From a checkpoint of a small transformer trained on Wikipedia.
Size: 11 layers, width 256, 8 heads of 32 (2 for keys and values), vocabulary 1024, 5.58M parameters.
Training: a variant of Muon for these matrices, 236M tokens.
MLP neurons of a small language model. Each row is named by its layer, matrix (gate and up: input weights; down: output weights) and neuron, and shows model dimensions 32-159. Each number is 128 + 24 x the weight over its row's rms, rounded and kept within 0 to 255. Numbers have three digits each. A neuron's up and down rows have the sign that makes its largest values positive.
After each neuron's rows, "fires before" lists the tokens most often just after its 100 highest values on Wikipedia text that the model never trained on; "fires after" lists the tokens most often just before its 100 highest values on Wikipedia text that the model never trained on.

L8.gate13:159168134152089122139136153122134092102107113128180141114113107135173126117153115141164110120153163113140090150115155105115155163134134174143120129139080124071100089145129108118111123107095113103120145171152132130140156142108147103127108172137090122146155145103131182130086119124144132131137148147071095111133130131122134102151123091099080084085150133097096129130135140106122118083120
L8.up13:139128132148134139177119130135131167153154163104125140134133121135137181164173097120129092134118108133079153155158142111102125133131107130147139156099124174107125129141075139118119079108138136086112138099119118121115136125115131128170102144108127160143078132098105151121184076119154125126147144166120129137166131132179152100137104094156112123110119116169114105135127062121132178131092
L8.down13:141155152076143131161163153186106178120125133131176176159124082140140106142136120126120124146123120099143097133163177089148102160140119160137127171127139114162116117108114151122170139136151136113087156102124141134112165133123084120144175164135105107119126120092139135116177140096178103095093118124107122151135121150121149128128172144171109144154152127160120169108130101108111147126149
fires before: "ing", "h", "if", "ic", "es"
fires after: " d", " D", "op", "id"

L2.gate117:136108114137149133155131098137113121087114124130125146138127111158145160151124115109133129104120158129162106119119175125124166154135123185104139149088136105145145121144163136119133119142117120121135140135142128128135104131142131097156123115125103107150130167067146105129120161126153166094140155153118134116120112130137112137148129116085152137147156154078101130128080148120149114141115
L2.up117:133140154097137123154169135113118175129117136146142144112103125126133166114142130078109081153141149111121116138114130136153147110133185143104090123114143170150122137179105134161132120168085104142148147124142130082086133084143132124147133107093141118120155102136178108111141124172137100146172103167155181122165141132148121166161099130126141108146150150131136156146112113153149144161099
L2.down117:118135139145127109097138121171090179128115124172153161109105096124155104101156159117134114146102157127090101095069150161109151081123137139094114117151087131114127136143125137101136088152149143128149168149122098091099119149093091083136134100141106092146151150100145144147157111146144088119155120144127165142148091123127130122099142167115109128168165127114138140136156159154105085149123
fires before: "le", "an", "l", "is", "A", "ou"
fires after: " t", ",", " T", " K", ":", "."

L4.gate329:087127149158142093132122104127099129130167135142142099128115170081158165119107118126083112157124145137146123124097126077126136105160145125144138144119114095126166106135164115131126107089102154141121122182140147171121127106130137105151072135102130146124116118137085121106176148107119135130081110151132124047146153144106123190115161123134112133108171120090090145133109159188145162122133
L4.up329:130142121142125105094122141154122136137118141096167086166087162112148134138165129128142138136118120126156115088126135136098122133093139123139139165141118085124133146106123124123125126125123100168170144147141104098133111116129155062122098221105142165121144116120112100085097106151153084141111155155152185193124175102102157137143133134112123133121171118141105124119160116099099110119091
L4.down329:119174094096126098123115134136095142113126138143131119161056168128127133145106120115115079133127114110144116152102145106141116109137132121117065141051111136129132125122142140143160138131112135138072158104133177106125105130146122119127098100124111104152159143173144122108141152134161175097110151123110092122159149153136135146161119104140125110151156102117083099131123084190112136099131
fires before: "ember", "r", "ort", "l", "ect"
fires after: " ex", " N", "up", "x", " S"

L2.gate217:108133115136135153101167072116095103103170100137129077187125136119152120131116112121145191131158141136147163157118150091122126093174140156105098100128154118172152105112151130187105151115201111088116102095121118111119142102066129108131109082121160117157112131147155174093099141133149079132153137105109154132151128086139112112130098096105135149144105127128110130115157122134095117100141
L2.up217:127131120145148116090112151126125112128160107099141156138187096125109140124102116114159121137132093120082144115099121117150115105140113103156169106145155103107107174137128140129133103119180130141147116076097149136115121121123130135146150144106117122115160111153155114150102080118125112099144116100121089138123131110052097113101145144142081134103118127109153141128136098163119115100128
L2.down217:145134140122122110140107124153168146133135120132099112144114127118115114110144073143128094128174124137091099106088070094117092125108107121097184064113103116102133131130129136103149099130163174148162126079124125146156120099082135159129063116111127119122136115135144146104141099103128111124125096158104127128143116134093085093078133106122123155105116149130145153159123163138121094102147
fires before: "\n"
fires after: " ", "ing", "ion", "ot"

L8.gate338:115142117178162157159143117135159190127143126124087114109124127089150137147162133096148111122151098158116158143083141113143119114142118129125122133082159111134141128145100132163130149115105115141118119157118102111093151154135154161104158160126110100097139114072152131155148116120119169134118125118141144131134140121133155142118130163127131147149138120207183154106111095135145134108152
L8.up338:144095115133078128176103124124144118128101097187167164128105096094127155096141121109107126107124130141144134119124125145118097107111123106083128101098136127163125168142131133138121128098076098147115112128171078079100097116144155108098121126083075113159093151135110126136122085150121056127135101123121115131096123138117141161153146151124103134152137110121139144159109126115080120147130
L8.down338:086118131159089120138158100125126086120154081126154109095155148142125128097141165127102107126140123137128099133118105149109128118159114100115095142108172126143085097161113128111126119094103139136150112140123159116135167109130118166127187101172107116112114118130079101103116140114107132118141099074107100096113144132119201125163096149143094105110125124113132122096075151146080110092135
fires before: "es", "t", "on", "er", "ar"
fires after: "u", "on", "en", "an", "all", "our"

L2.gate39:104173116096147096117161125099116149159138088138148137155114099144129128116155116160092106143138123103129148151145120158158083134139142153113151126093142157152186102152119133166109109141101137113113134067156125127097108161113085149157109141141109111092136136146139105148170125170086128134120138155120103088124123072090195180129135049102115134124118156094123154148112140157131072136108
L2.up39:112119138119116160147119107123114183117153105122173134153083143153143091132108132107151130137144131150110099096105187142114109084121111090145129103118149123136138150135142135111123139149111112157135140156113080139138109133116125120134130168119143139155107139175146123144128109138127116120120133136108147136165132170147160155131136132105091112118159099139102086108139142112130132168039
L2.down39:145122090138123122124117099153138166159150102116170145134115149146162155134170139124131097163120151167118134087141157166160136075119108152143121097140114136092126128122142088111156124140164137125156151106107073100113119148145113049111126155082124099136152147106113094140098122110176107160119141109120133160121159154175141161058177157098115104115132082098150096133126116107135151115106
fires before: "s", "le", "l"
fires after: " t", " S", " s", " T"

L5.gate2:134141096151178134138099084166130076149143179127137086115141101162110109129133102126136117101132099084089119133129073138117132112134158148148167100167105120108133087138148111120042139109118078154137085107126122102186147116126142118105104125153121115121098133140107114133103128138099131126080191092125139092120140159082147099170127166152132126115128105084163163155185171124140125108139
L5.up2:106118160129136137113156135155147063126132091126115168130104160138112135127086117111162135104118127093122175135104146105158155127122119143109143155120111107155142138118149132076128137128123111101119132133101178117084170097103111122159170152150130156070105124172113126147101132128117169108117172113122138115138135062108140137128130143175135148135132123130135099130077154099048164159143
L5.down2:100117123155178132128142139131116104126123098124163089123107100133148148123087118145121188123125134114157055145126138158123100133115116119131138126123136152140133100152111128138146092093137146088112085116094130133102139120163074146122128096108139149112090109173146147118146108101166178128128173147111141100130136101118128127109152150115119096124104115154111135120071131138148099126106
fires before: "ed", "e", "u", "h", "ie", "f"
fires after: " ", "u", "-", " H", " D", "ur"

L4.gate212:124118135135143107171135119141132115102067107145110124145126142123130101130127152152126122132157150134131138132109130104119132130082133149065169098161117135175101178123149143126120131143119140138107124095152128152158111129113135131141142102126132141118158184106144130134103125143146137128142131191138133131115093163084171118117188126111102148108090149109100076071073159116100084117169
L4.up212:115142106139124155070155107114130130119122149151114166112170178129163123126130159104107138118138101134140123165135134107123107122108096132150119153163125146136110141157147123130159101103118163114140146141092103188100114133134098107105132142104104137136162119120105126116135153137147167135121121150078156114138103148121154148156131124119109105143108135134129059126150100122148137121088
L4.down212:121131129094108118103154116153125149110102157091091120155109145119133098126128117088106093127143128161137113108089130129138186096135115148108145109121158180155122121122156158121132141119140130162086128098155140106152113128112139127125135111111143158096103148098110148174154118132144157121160098116124151109150088148117141129113182164119133102120129153144103127100122096118167073137130
fires before: "ary", "man", "a", "ent", "an", "i"
fires after: "r", "f", "al", "i", "ent"

L4.gate325:153142140134142115115139120144140115127128093133121097113127118163143116106073136100100144106108112141126121152121114137172124113093113198160110140138139176103176145154088114102149143130105144156169140148131136167131107123128103123078100179154122172139095092123110156117097099112134132116128092102120159126135155112118133140148111135126115096117165154151126138118114152121120125069130
L4.up325:119128155132127138149139132160136122124098140101107117130178124133150100159098123119122104144176111152140136104082116149132132126090120191158130114091180135110138128141120127086102120148124155063116155129140109096132169114163139111096189123123103162074080110144129109136139121117148137125173124112154136118131111140165138141104122135121149116165127156151124133101183111089142214088148
L4.down325:105108165140145119122095165125124143155121162143160091114136205131167143142102159089097141174150128097129118121156106123127146158143143112139142137139152163116153084152125122113141136140114119126128125149093120118098152150129096100149162134148190098127125117131111145091128131148118136118124106133150130099104160127153130100115128133132144107117084091126166093090119143079091093135120
fires before: " |", "p", "er", " (", "im"
fires after: " ", "0", "ig", "o", "i", "7"

L5.gate267:127107128161175099139164153126111104126094144097137109137128130132146097147132180121096157125122135133128126116133105171126118128133133127087159151153125123132137138180120107137123082113155097116114167111100140142116142115113131125119159088139110177117143120170125171150104148094120121151161106153121117165086135112145139173163097142129151101118112186130126116113126136141099098159132
L5.up267:123109112077110134125076110137129108119141108142107125133101115181160170135124121147140130134162156132149136128124127094121150154132129130132125160128102135121138142141128118145121103141182133103056128126119162117123148145123113129114105105128130103111106088108160148085155136107110129161127163127140132125117144135124128131125107159138112126152173096128137173144108139098182130153133
L5.down267:154105150149134109151154146154078155090141124131086160164088118125132136147129147127087135092159097119141134101075107133120090130131133095092100115166112143133120128153115108147107120141173110104122149123130155104125145150136148123140130111124164096149120123122162121120074162119143152148095118132113109159118171134111140167149167129107094162161143176144123107140123121164124141127134
fires before: "er", "oc", "an", "and", "ig"
fires after: " R", " as", " r", "her"

L8.gate7:121106111107132136107098131168123119131119119128144116120116118154101150107147108132148123124109120134091140168111170141151156131125171177133134136112092156159105088176130118113142156150108137140106078193139161117136121111108123114095094160143151150136146103128111129135139155114134099075152152113160146154146159189147123165171127087126111123134138136148137109136125162084160139170134
L8.up7:106116151130110113113074115125092117139146139117092163130133110129131152130112147100120107075111094128162100120112139157119189160142094103152182137121140135121128106139114098138121119110139128137084125152140103140116109091137146136122123142142136139094113159166169106144167105086099169150145117121115136115130161157177098119072130077125095142141135127159128051132110141123122097120119
L8.down7:120134183149136137159129130127144138119109137182149130158119110122090143121116105087189132144124156129170091135146160131148132087106127146173104111139095100151168122127130129124100157139138131113108146177108158121090125134135111135102098105123157102150161141129107137093149141119098146149135134144111096137129140162129140149158176147099157118123091087168133131131149103119141156156100
fires before: "ion", "or", "iv", "ive", "u", "ect"
fires after: " a", "et", "a", "ch", "o", "ro"

L4.gate16:104102130119104147150150123128159143142132135083126179138127145143167101082126113110095143133121132120121123158148178154152088145087111163154108121120122141144117138105163116099125114142156172092126156138098131125115129172140120131102126110114113119141164120112140159148155133119166134118131084149128136099128168137083134147084116135111127157122128126125155096101092063136065142098137
L4.up16:171147132168157104137140081160144156079154119080131118121129169177150103170151114132164126155173150146158143112115107155103128100117134098131105139107128161113107176108125142140126112152137147157144150101151133108131123139137086126166137164147114149116072127113165118140128090090120119116150097116082120115142124092126120137135128109131136111124133140156132122139138131118070123113109
L4.down16:081147146136151114121101102166128095096163098135085154156092166096149096152115080132119101133132123136130138103102138105166103140179111111097099121119104123141106145119141144143120107148163115121095140100135145111111166122162057179152120121129083167097110101161147090099132098155174096148123119121120136125101065118131156132138137120126147138097120147126132115130089070123181108185099
fires before: "s", "c", "w", "at", "ber"
fires after: " c", " C", "c", "ic", "o", "f"

L5.gate119:095133124114135112119129160124124099179106129106143141115145151108116110122100139127101127106117172113193131112083137138137125117138059179151153140120099115103146137123143134143143153147095085118149095110138155119107125107157094144170177170150119117162119108114161134091168131101133122152133131124125102159094141163131102130094138083113117127161119147136135110128154072138108135129143
L5.up119:139142159144133091127130147111106139127130123108077129144123124155135126101118098147156101112144112131145095148088095086156137062108101156118168151096108107160136141137103116126108112173111128129122107177128127146170190170172108121171125107127128116124076132131118126108135117141089159135128149146141088114121120100094100144136132146085117115133152128105130128190122120127109165141116
L5.down119:146133146135128109101136147117152150136069080080115167155132148136138155133121112108149136126112127112121141125163110162122131158164121136074129123144122121085101092112132175118136136087158138142116132114092196134166130104095136118115138162141119104129134109122125127144088150123158106151161110138157143115125136141099112072139174102127130104115149159153136098117144172132130124170129
fires before: "e", " |", "k", "ical", "et"
fires after: "y", "e", " B", " b", "ot", "h"

L5.gate314:104121092123134130104137155137124056116112125114093106107123137096134153120106138124117118126149146123129102142119108100183141164120105177103147167138117146117159119102171160112149123144169126135134137157123075139131152125092135133147124115110160151127147147137150117105165135134146130145114100204158131145125108152125113134146101133155148117092150133125157096140138084117132113107163
L5.up314:152112140113134123115136132095095145137102132128130139108097139115113090100146124133108116136082129115160107111125147122119150152107139133137082144126141129124126134082112132155144177119148126119149106133117165139110126180111170126113103109161109146174131156084128144131115116164104127151140102075128115125094158088171139179147075081165124088156123150117114116109188151162121124130134
L5.down314:132127112150103121109149116087133136198105149169125163128146156128140125141120135153152118103121083148134138080164080130140137124108108150126109160126109172153100091119173177100116123148122126142138132131092141116120152139141124118108123115123110133099149079080183147163154108137127113153147162126118095099103124140115081137138129106140163099119117136093140121131142116116117135094151
fires before: "ic", "en", "ical", "e", "h", "ary"
fires after: "y", "h", "le", "m", "er", "il"

L2.gate143:102130091131130120098147123117098102112134114108139122153124130106159129117121149140111115099145161132125130144108108114133081125134121140104181127133180101134135083101107143138109136124159126117194128141121125137164110139118153119116131107125140129138153186131083139113113090126135081082164144068120145147099194119149102101097145090121104124124102122110111109098202149140104134135140
L2.up143:134128058169094132111125124101136121110112126101122097118125124128125154127132089162096155128126157121120098090118126130118120113116129192084111103140151121112161127086155141128154141150153139123163124130137135098131141119109101127142121108157081135150144128126116139138124118136118101129128157111148117163111139128129138115098104114138128104137137124156118071111121105186105119099129
L2.down143:139127132109059117166134139166166129156139162144147107131120149117118159138103086136142114113128122155129104117136093117165119127147066160124166063147137127130104112135162129118117128141162132135120118111127161103156132119140122128138137115114164128109098138159126131032135106132135121128148090134147132143095142112110097164107142161147143126117109169108088127129161127149108156133136
fires before: "\n"
fires after: " ", "y", "er", "s"

L8.gate209:104133124150140155126130151130157119125141116142120140142128104100107065087150056095103128080114156130119113163099152105137114153135183145117121079127134167099128116144130127130140135131153139133125155113111151124172108130176131095156104136108138154077102118161154123110103050134136106127116092133133115091112115061120131116124122139135108126153115145107131139125143186165156133120139
L8.up209:174139155076130095126134149127144156157128115149147118098104085134123116129104164168147117137140143142127101096101149115153122153159141108145136171167133100105156133137129140175101170122126096126156152106101115153123138096138114099128086151100087144089130099115101160175104136126106167182123094148149123130112106101160116149108174134104107139170135132136130120129138144120140104107157
L8.down209:136107097089119093098156141132148143129112145146107125075110169132121135121094112112092122160089091150123108103155159128136132148166094138110110104159100145136116147130125135130147115128127092170165105128116094087122084067154143118138113104150137132127131123099087140120172107144092116182128161096112099153174127116145143180111124139083156124121158109108123094135074135138111132142198
fires before: "ol", "p", "og", "ent", "en"
fires after: " Ch", "ch", "th", " ch", "n", "%"

L4.gate301:127148137136134100129122121155172090142119161143128168116128107094147109115143088109141107081110114118105149072112157138184130152129124131130146115093075142120136131145093127185107127141149089113108122110109141129121124102095129150156106120107129144096122159134122109166116131101117114122130047112094191100147156114152113153159150116156174138152123151125126147090144143134128104108159
L4.up301:102131140127136145143082118118150129101083125131140131147079139133172121177135127119129155107133133165098098132144150145148147094129100123145100108144112158111139080109124175110101106133104129138136129122146120169105111075145148124162129168092126140154137124104115121158117080126140104138084141092104129111104187134161100148083131120134146115133127163121162106156134119100108150174146
L4.down301:120120095145141158142118158109110117072114158135133118135119137098091128088103132162090150156136124123165143143115128101123131139151119129140142140127118158071098071137142112107141138148105135111102125124089117144149135107157125100131119117086145145191119129121116153123066116124148111142136100139149129132124145112111109106126167101161093084075117091131126089115151078061107142136123
fires before: "s", "e", " A", "ion", "en", "it"
fires after: " L", " p", "d", " l", " th", " T"

L5.gate22:159163091136145157118119124102099136138131139095133150126153136134111128155170171115164097092141135149147174122149122120110114111142115148148170172131157149134127089152138100118070149128136082107126086151135106151129160142162117114098116150138141109123142095180156132121137147092102124156167204120111128124080161103136095161136111098126122147158105117141126126123145088084148139087124
L5.up22:128103100091162152139124156153115109145148137119107114147118126135150114108123102149172136134090130135129141095139146121068133144149158108098122141075125128143110151136119172120112157127163144175114155159132135147101121109132070110148133158072147131166161135112155137192110133167132144100141125103140118102122122112124128164093139107135082165076105065145139096142155107133150101108126
L5.down22:143113140152112138131102139107167136175120128103139118086128114149126090146125140151132147146117126088143177143146157151072141135091180122149081141141146105140073157159134116126122091192095181136121112166170142165107144159163119130110112115129108150098119114102155109180090166186161113197111125146107108156125160097138129124122097157116138123128131117107136147149184111142113135089109
fires before: "her", " the", "os", " ", "al", "n"
fires after: " o", " to", " A", " a", "ro", " is"

L5.gate47:143161121152133083132104148144135098141118149152095124160137147138150154115158122114121155094137087096149161115118131120134117136097108145141110085131130132092108131110160131139141102105133113163088176151114140085126095093090130107133125136099121084138191124140158124099163121139135093135132100124138132145175101108114124100110125153161101096156113147193135107083102112171121093135122
L5.up47:123127150150114140179121128124113131096128149161127107128159114141104106133093135128173134111127154079106149128152150143129132133168111116132090102102125073124140121135126084113139141138105133096145152125103126149166110128118101150130151096162144176092143165078125136141055110141103100087111100115113146096131145111157107130105115131142116120131132070106130155114145131117145121132108
L5.down47:135114141154110182135125113104096156117082148103131139103111111149109146126141155127135132107098091109154145120095070110162142153169081142105138161091096150111096150105135115143117095138179110125151107094117114122114132129121112129131141134113153141080136157133128175152073156161124146046130156134140109135119150138129107110119136077109128145159138151066121112137170128123131171122148
fires before: "n", "er", "s", "ed", "p", "ct"
fires after: "d", "t", " p", " T", "m", "f"

L4.gate242:116146088090164149150142125129148116124137122067127119142134135147144156047148100096143125136139110134119123168164126138148125144145132142112129127140117129133150082123113129144137107118171113163101135155142170184113136139153142076137138039089137134098120135164090142149150117137131133104121149131136155124140108104144162187119136118128163168112101100158109154092148128131134133117078
L4.up242:138141132123152132191145153175178074169175113140168129085133107100134127098103146144133112127154155131156083135112100153130164127103087152103095113110160107136124109152153108134125112094138144121147151127118139119143151105128141127122118140101119148138151148167140147131173154087137165114099098092090142133165103130150133156152144152126098144128124125153111125080132094136118155125170
L4.down242:120120110166152116177170146118137112124099129123120108093128089117126099141133107141168123115125166130104081099141161125147147120105119115132120161130147146143162135144081118151107112130140094137116127165140106125124105138158113167151106157160133167153170166138096141137178103137112230107102162137106122139141153075152151132100127128142131115158094120147141131143127148146116111130115
fires before: "%", " |", ".", " ", "3"
fires after: ".", "4", "1", " J", "7", "9"

L4.gate174:128117127140101113114159135151163143156112122138172124146199114121112083134106133164111128163141144147132159126138179135118131122091106120112132119170130136151076107194134095148116121112097160110141097084144101094152103109089109147146131169077116097115101125099117136137111128152071135112124121148123109105138107145126137134126102101156151105108122122129093130117112164153107118154109
L4.up174:170120099134121102132128107138139137114138180125132158126140157100152126145130142101134109096173122146107085134106119134145122144102092150112159143157139096110092111133145123098162132089091110192136147132119119138142126117145130159127115140121150127179137136131109126144136077154146111104159124115079153115117149125159170152114127117101094131167118160089088141117135127111152148185116
L4.down174:134137152120114133124160136167165101109071105133128156170152113121107126075134151152110116121114066112141106125152125143129128109145141107112076121166121133143176136159108080125118142113134134137128109166169094080172148113092159128118128144157110137098073123108152129140126135148173115128080125132097143095118096105102113140096153098101141109119096128131110110092094122137133132173122
fires before: "u", "am", "d", "in", "ap", "up"
fires after: "t", "og", "b", "f", "st", "et"

L4.gate148:090142132135124110139144083126178129152139095155106113094111137153160127102131087164146127079109111100144096201114185114166112135092111149113085138100077149147115122111119130128152144132135118101116130090144168109126120178104109147099110160158168087110110142119088116101130156132102129100128114108126135087096142137146110117097163095123161145101137140141122105149144120144079113118114
L4.up148:128145137119136111106121133153109072123141162127186123127143108125111120140155155113142129104137128115101138131099096086120104131071173143068144105124096138134119085138100134103127133125136104167053146186174195151162088119123107194137139135162151109152120147151105141151158135091102127096174134170125104158127105087145119132121148134175111115100117121109123123121080113153115145102112
L4.down148:139090118153150113123145162149133097121160126083125134156143094160114113133153098121117148134118145113103140136139114138127136139131127163119100178113115088127096129094142115101146100102127137136084109091127140129154161101084133108112152162131115120151104121167153122093129122128148109108150140114101154110123112111118138106121085133120157131138167161112150170092146133146107097090112
fires before: "id", "is", "t", "b", "g", "es"
fires after: " D", "d", "o", " d", " R", " r"

L8.gate89:101099117146107099117162123140091115117111129142125133171135121147119142124129094146142130136109102129096125133139091140130151159123181155091080137124146072118119111110090074139149114144184135077131121126109126134146080137063127122107185105096117130161155111108119148161116126080102149082145132146192099128108126100078088121080148162157174114118135166121168123121132112133112125156126
L8.up89:166142123098102106131102085111143145156208106132132134127123109110123114110145131141143137119143162115111139084125136119106130133110089120139165113131134123115156148142127146071111099122104157166113157111139146121114154119114146139163110132126123150146081144097167135118062141175136136142125136114124102165096132162114134098087171095095095109123125115128104156135138150159141130103155
L8.down89:139118122105130141133135153175125107120146141064107138157073120172103138084144103133144161113093115069107140108150096122143106104148133142121108102137155156107170128131077141111124108105138145136184101128159151108134173109134156094121105135098114148141079133112150186120070081091143108117162129149147114160115125113160132124125120136114116117146154130130122138099134130151151159164155
fires before: "\n", "ame"
fires after: " ", "=", " b", "s"

L5.gate86:166138139133177120127141092125113136174159133074116144144152132121147111136123096156148106124113110114130103167120095141161103105102149148125076091134111121120118120181130102163123124109123128174153124087107104166078115101078113132116114053110143125139159125127096109132106112194107071112117108129149124122151083167151113153155128141139110154116125133115104111132175147138144110077108
L5.up86:119133127083111133134148122137116100100140164109126155126150141113095207109151108139176112129141133142088083129118137096144127163115089128097128115102120154170085112135048133111126138136152108119138132121133148113123141168150113138103117106121091112110120141116136126088167118096123122125082107135082083110159139167115113140111157150155143141119089163066119116106142106119158151167123
L5.down86:203108150133142143094131147138122089149134153120116114149139105108144127125175129129145101156128148130127106163129079137155132120114110143147167120094121085124171127164167149113101133122140172125129146094133143125138124096127135171125130101135137140088118151149113155149082103161127132099114170137139107138123122199105107164199151138147143174108150068112108120160113140095083131188133
fires before: " ", "\n", " R", " D", " P", "al"
fires after: " ", " v", "iv"

L8.gate156:146161146146121128126113133086134137128188100091122142134129107126152124093105161121126137114141088103121097129097105110105129103129136136127090135167138150141143098102123133158111161100143105171127118123151090154052100094122128078078126126157129119131151130127130134085128074058102161074175150112177135166069134124067171154162128127141149118151138147139115137134100119135161143132144
L8.up156:097128140104152075127093134096127126157105128136113161126119133142110134117168140132170196137172153103182122147096167137096109146124150152108145141161101135112146131096133108129147112102164115147133121160157103147085110074106130096111162117116113091123128163141112112125123134124128128129183179135092077182127140161126121108156112137094132127150139121126149127186108143148158143151118
L8.down156:090136114119134132110095139133144128150093122070120166129140090132120147168096096147135149146126094084160096126134101129089110124118160170126135143148166112118120129080108091146116125115126094137137069096148090138111139140135135090097096146142110101100144162167098163150145118135127126127139155132128158147116142129128129119112148124140151132112124141125113151137142077130156128135098
fires before: "e", "ec", "u", "ct", "o", "un"
fires after: " J", "1", "n", " O", "6", " F"

L5.gate18:079142118135137165156122114114106092085115134141140138092094125136123121178125129121133123179140131106132120124143117166112157164157098126117138138148090147107111115129153100189100169097118134103150176140155121097142110161116140122085097148105142170156142162099100093128135132130091117169170124109084087117148126135128128083198103133117135075149136179149104122141136164164103126119144
L5.up18:136136099071125148089111149127135105134098147137119191087146169145106152092117160181111117111126106106175147127161132134096134159154148108089141140148143094092109101106146107136131158103162123122125160131071102085109145119089105122128107118100139153106122133144100129102146114138106110136128127093123143136128097127095114122155166149180110116126101163150107091134129176135098114121144
L5.down18:160088142121143159091093126133127100139176100140128161125190109118135143113124126134112167187111133153140142117089143152129119159123102171146167114089048102107135086102121098132140153153125105134103156131170168130143116176153130138131136150118152116134134148130134123106109141114106154152099139131139137107126109159179099140109087135106113125068135123134147110151152125144119116146135
fires before: "ed", "ab", "n", "t", "on"
fires after: " ", "c", " Un", "qu", "us", " J"

L2.gate4:099116121140152113096153178136115149143138108133113106133091116131154077150129103138093133079148099136165099129124121147104090142152144147109096136147123156138140144122122132126107116115146098085162154153143157096138111091179167109155099156097098150143114102199140106138139101137144132154136112134162124150153130112116099157163147112102156129158110143054112127140104132140164123118133
L2.up4:111118146137158130108119146111105171174188163166137128157092122124157104140112105119090156108167107103169098125131168163085120113148131132095118141132107139112161152141153141148083083137150101151111117123119125134109111084137112136163111153115108138132123116107104099102133084183127183114061112168128156151164080122147091070139114159134119113136096155113124149115111118126127095152133
L2.down4:140096136125152133116105159132166153144119117182073107184093139093168146146137089119137135104123114146097082098107115136083070135120082115131150120146114124145159119101117134124151136133096099146139129133145154089082146133118108150117092114141118146117101171144148140054118160138151174117071116103150124121139115137129166083150121169141118150113106113099126152128090119159149121118170
fires before: "n", "{", "t", "p", "end"
fires after: "\n", " ex", "m", " \"", " ("

L8.gate145:119140136155173097131132154112142135156132148152122117123133147121139099134140134160099152060095146110123136078110130099182131150121117104156131147121129125123130109107123109148163161167161064154144126114167157153158096126128143110145148117127094125115120134068122119120111110106129106118167152132140116138097122113153093095139089123110114135095168134170120065155110098092146145134142
L8.up145:123128144140156116112137153134114162101135146169116121141125129111115122106119135175119154092092087159149127144118138133134167120148158134142111144110099169124098127139121137096135083115170141135123092189144128132110133138140157124082188159141142147088102169118139114130123161131120112132160126100148124149152138121148148079163104081128105125130104115111137099166146101121124099113131
L8.down145:124118121107128158127127141153113138109125138139129101107112147118166109125146132115144155108102111153112147087130119130117125120171175136145152152086190138135072093144053084117136110138141110129139134162133191128124160132125110107126077141138105107068140125116135097106086145115156130091152145098101127136113116136144064158138155145132139134071134128123150110133161102112123102156097
fires before: "ue", "s", " A", "u", ":", "es"
fires after: "e", " le", " L", "ist", " l"

L2.gate350:125091175099129113123164112158080157114167107132135125099110167089169117094172131155129108099114127102096146137083103144140122114085145153094090119094153112147114136143146146112130119091101110161173112133160105140142108156150139155113102119112120141082155135123143152138102118115134084150129124117128111094157119121105116159130128110124115140118128150138115137159129153128137093118153
L2.up350:156150189099123111105084108119158118151100168116122117089164105143157085111133123160116144136127140150104109148104134133123154142103073169117098142122134114159130083137120129144127153147144130117192090115134138162132134119158124141132114126129099137181099089137125156139160169128134053199142133135148155082117077070136112145138111109133125140117122090137111138139138131173093098116171
L2.down350:148146158124119103113127123158128134123115148123093144121100107189146117127142082126144127122086120140132132164117134116130124098126123108110116113117110103117135114129102116125109123121197135089116143130098172116182087103163092149142161131121140187093109104150179123115120145121115094123183117150151133149102104072105138112145113129179119153112121118094116139144169137134107116152178
fires before: "s", "at", "an", " A", "w"
fires after: " L", " C", " l", " M", " c", " B"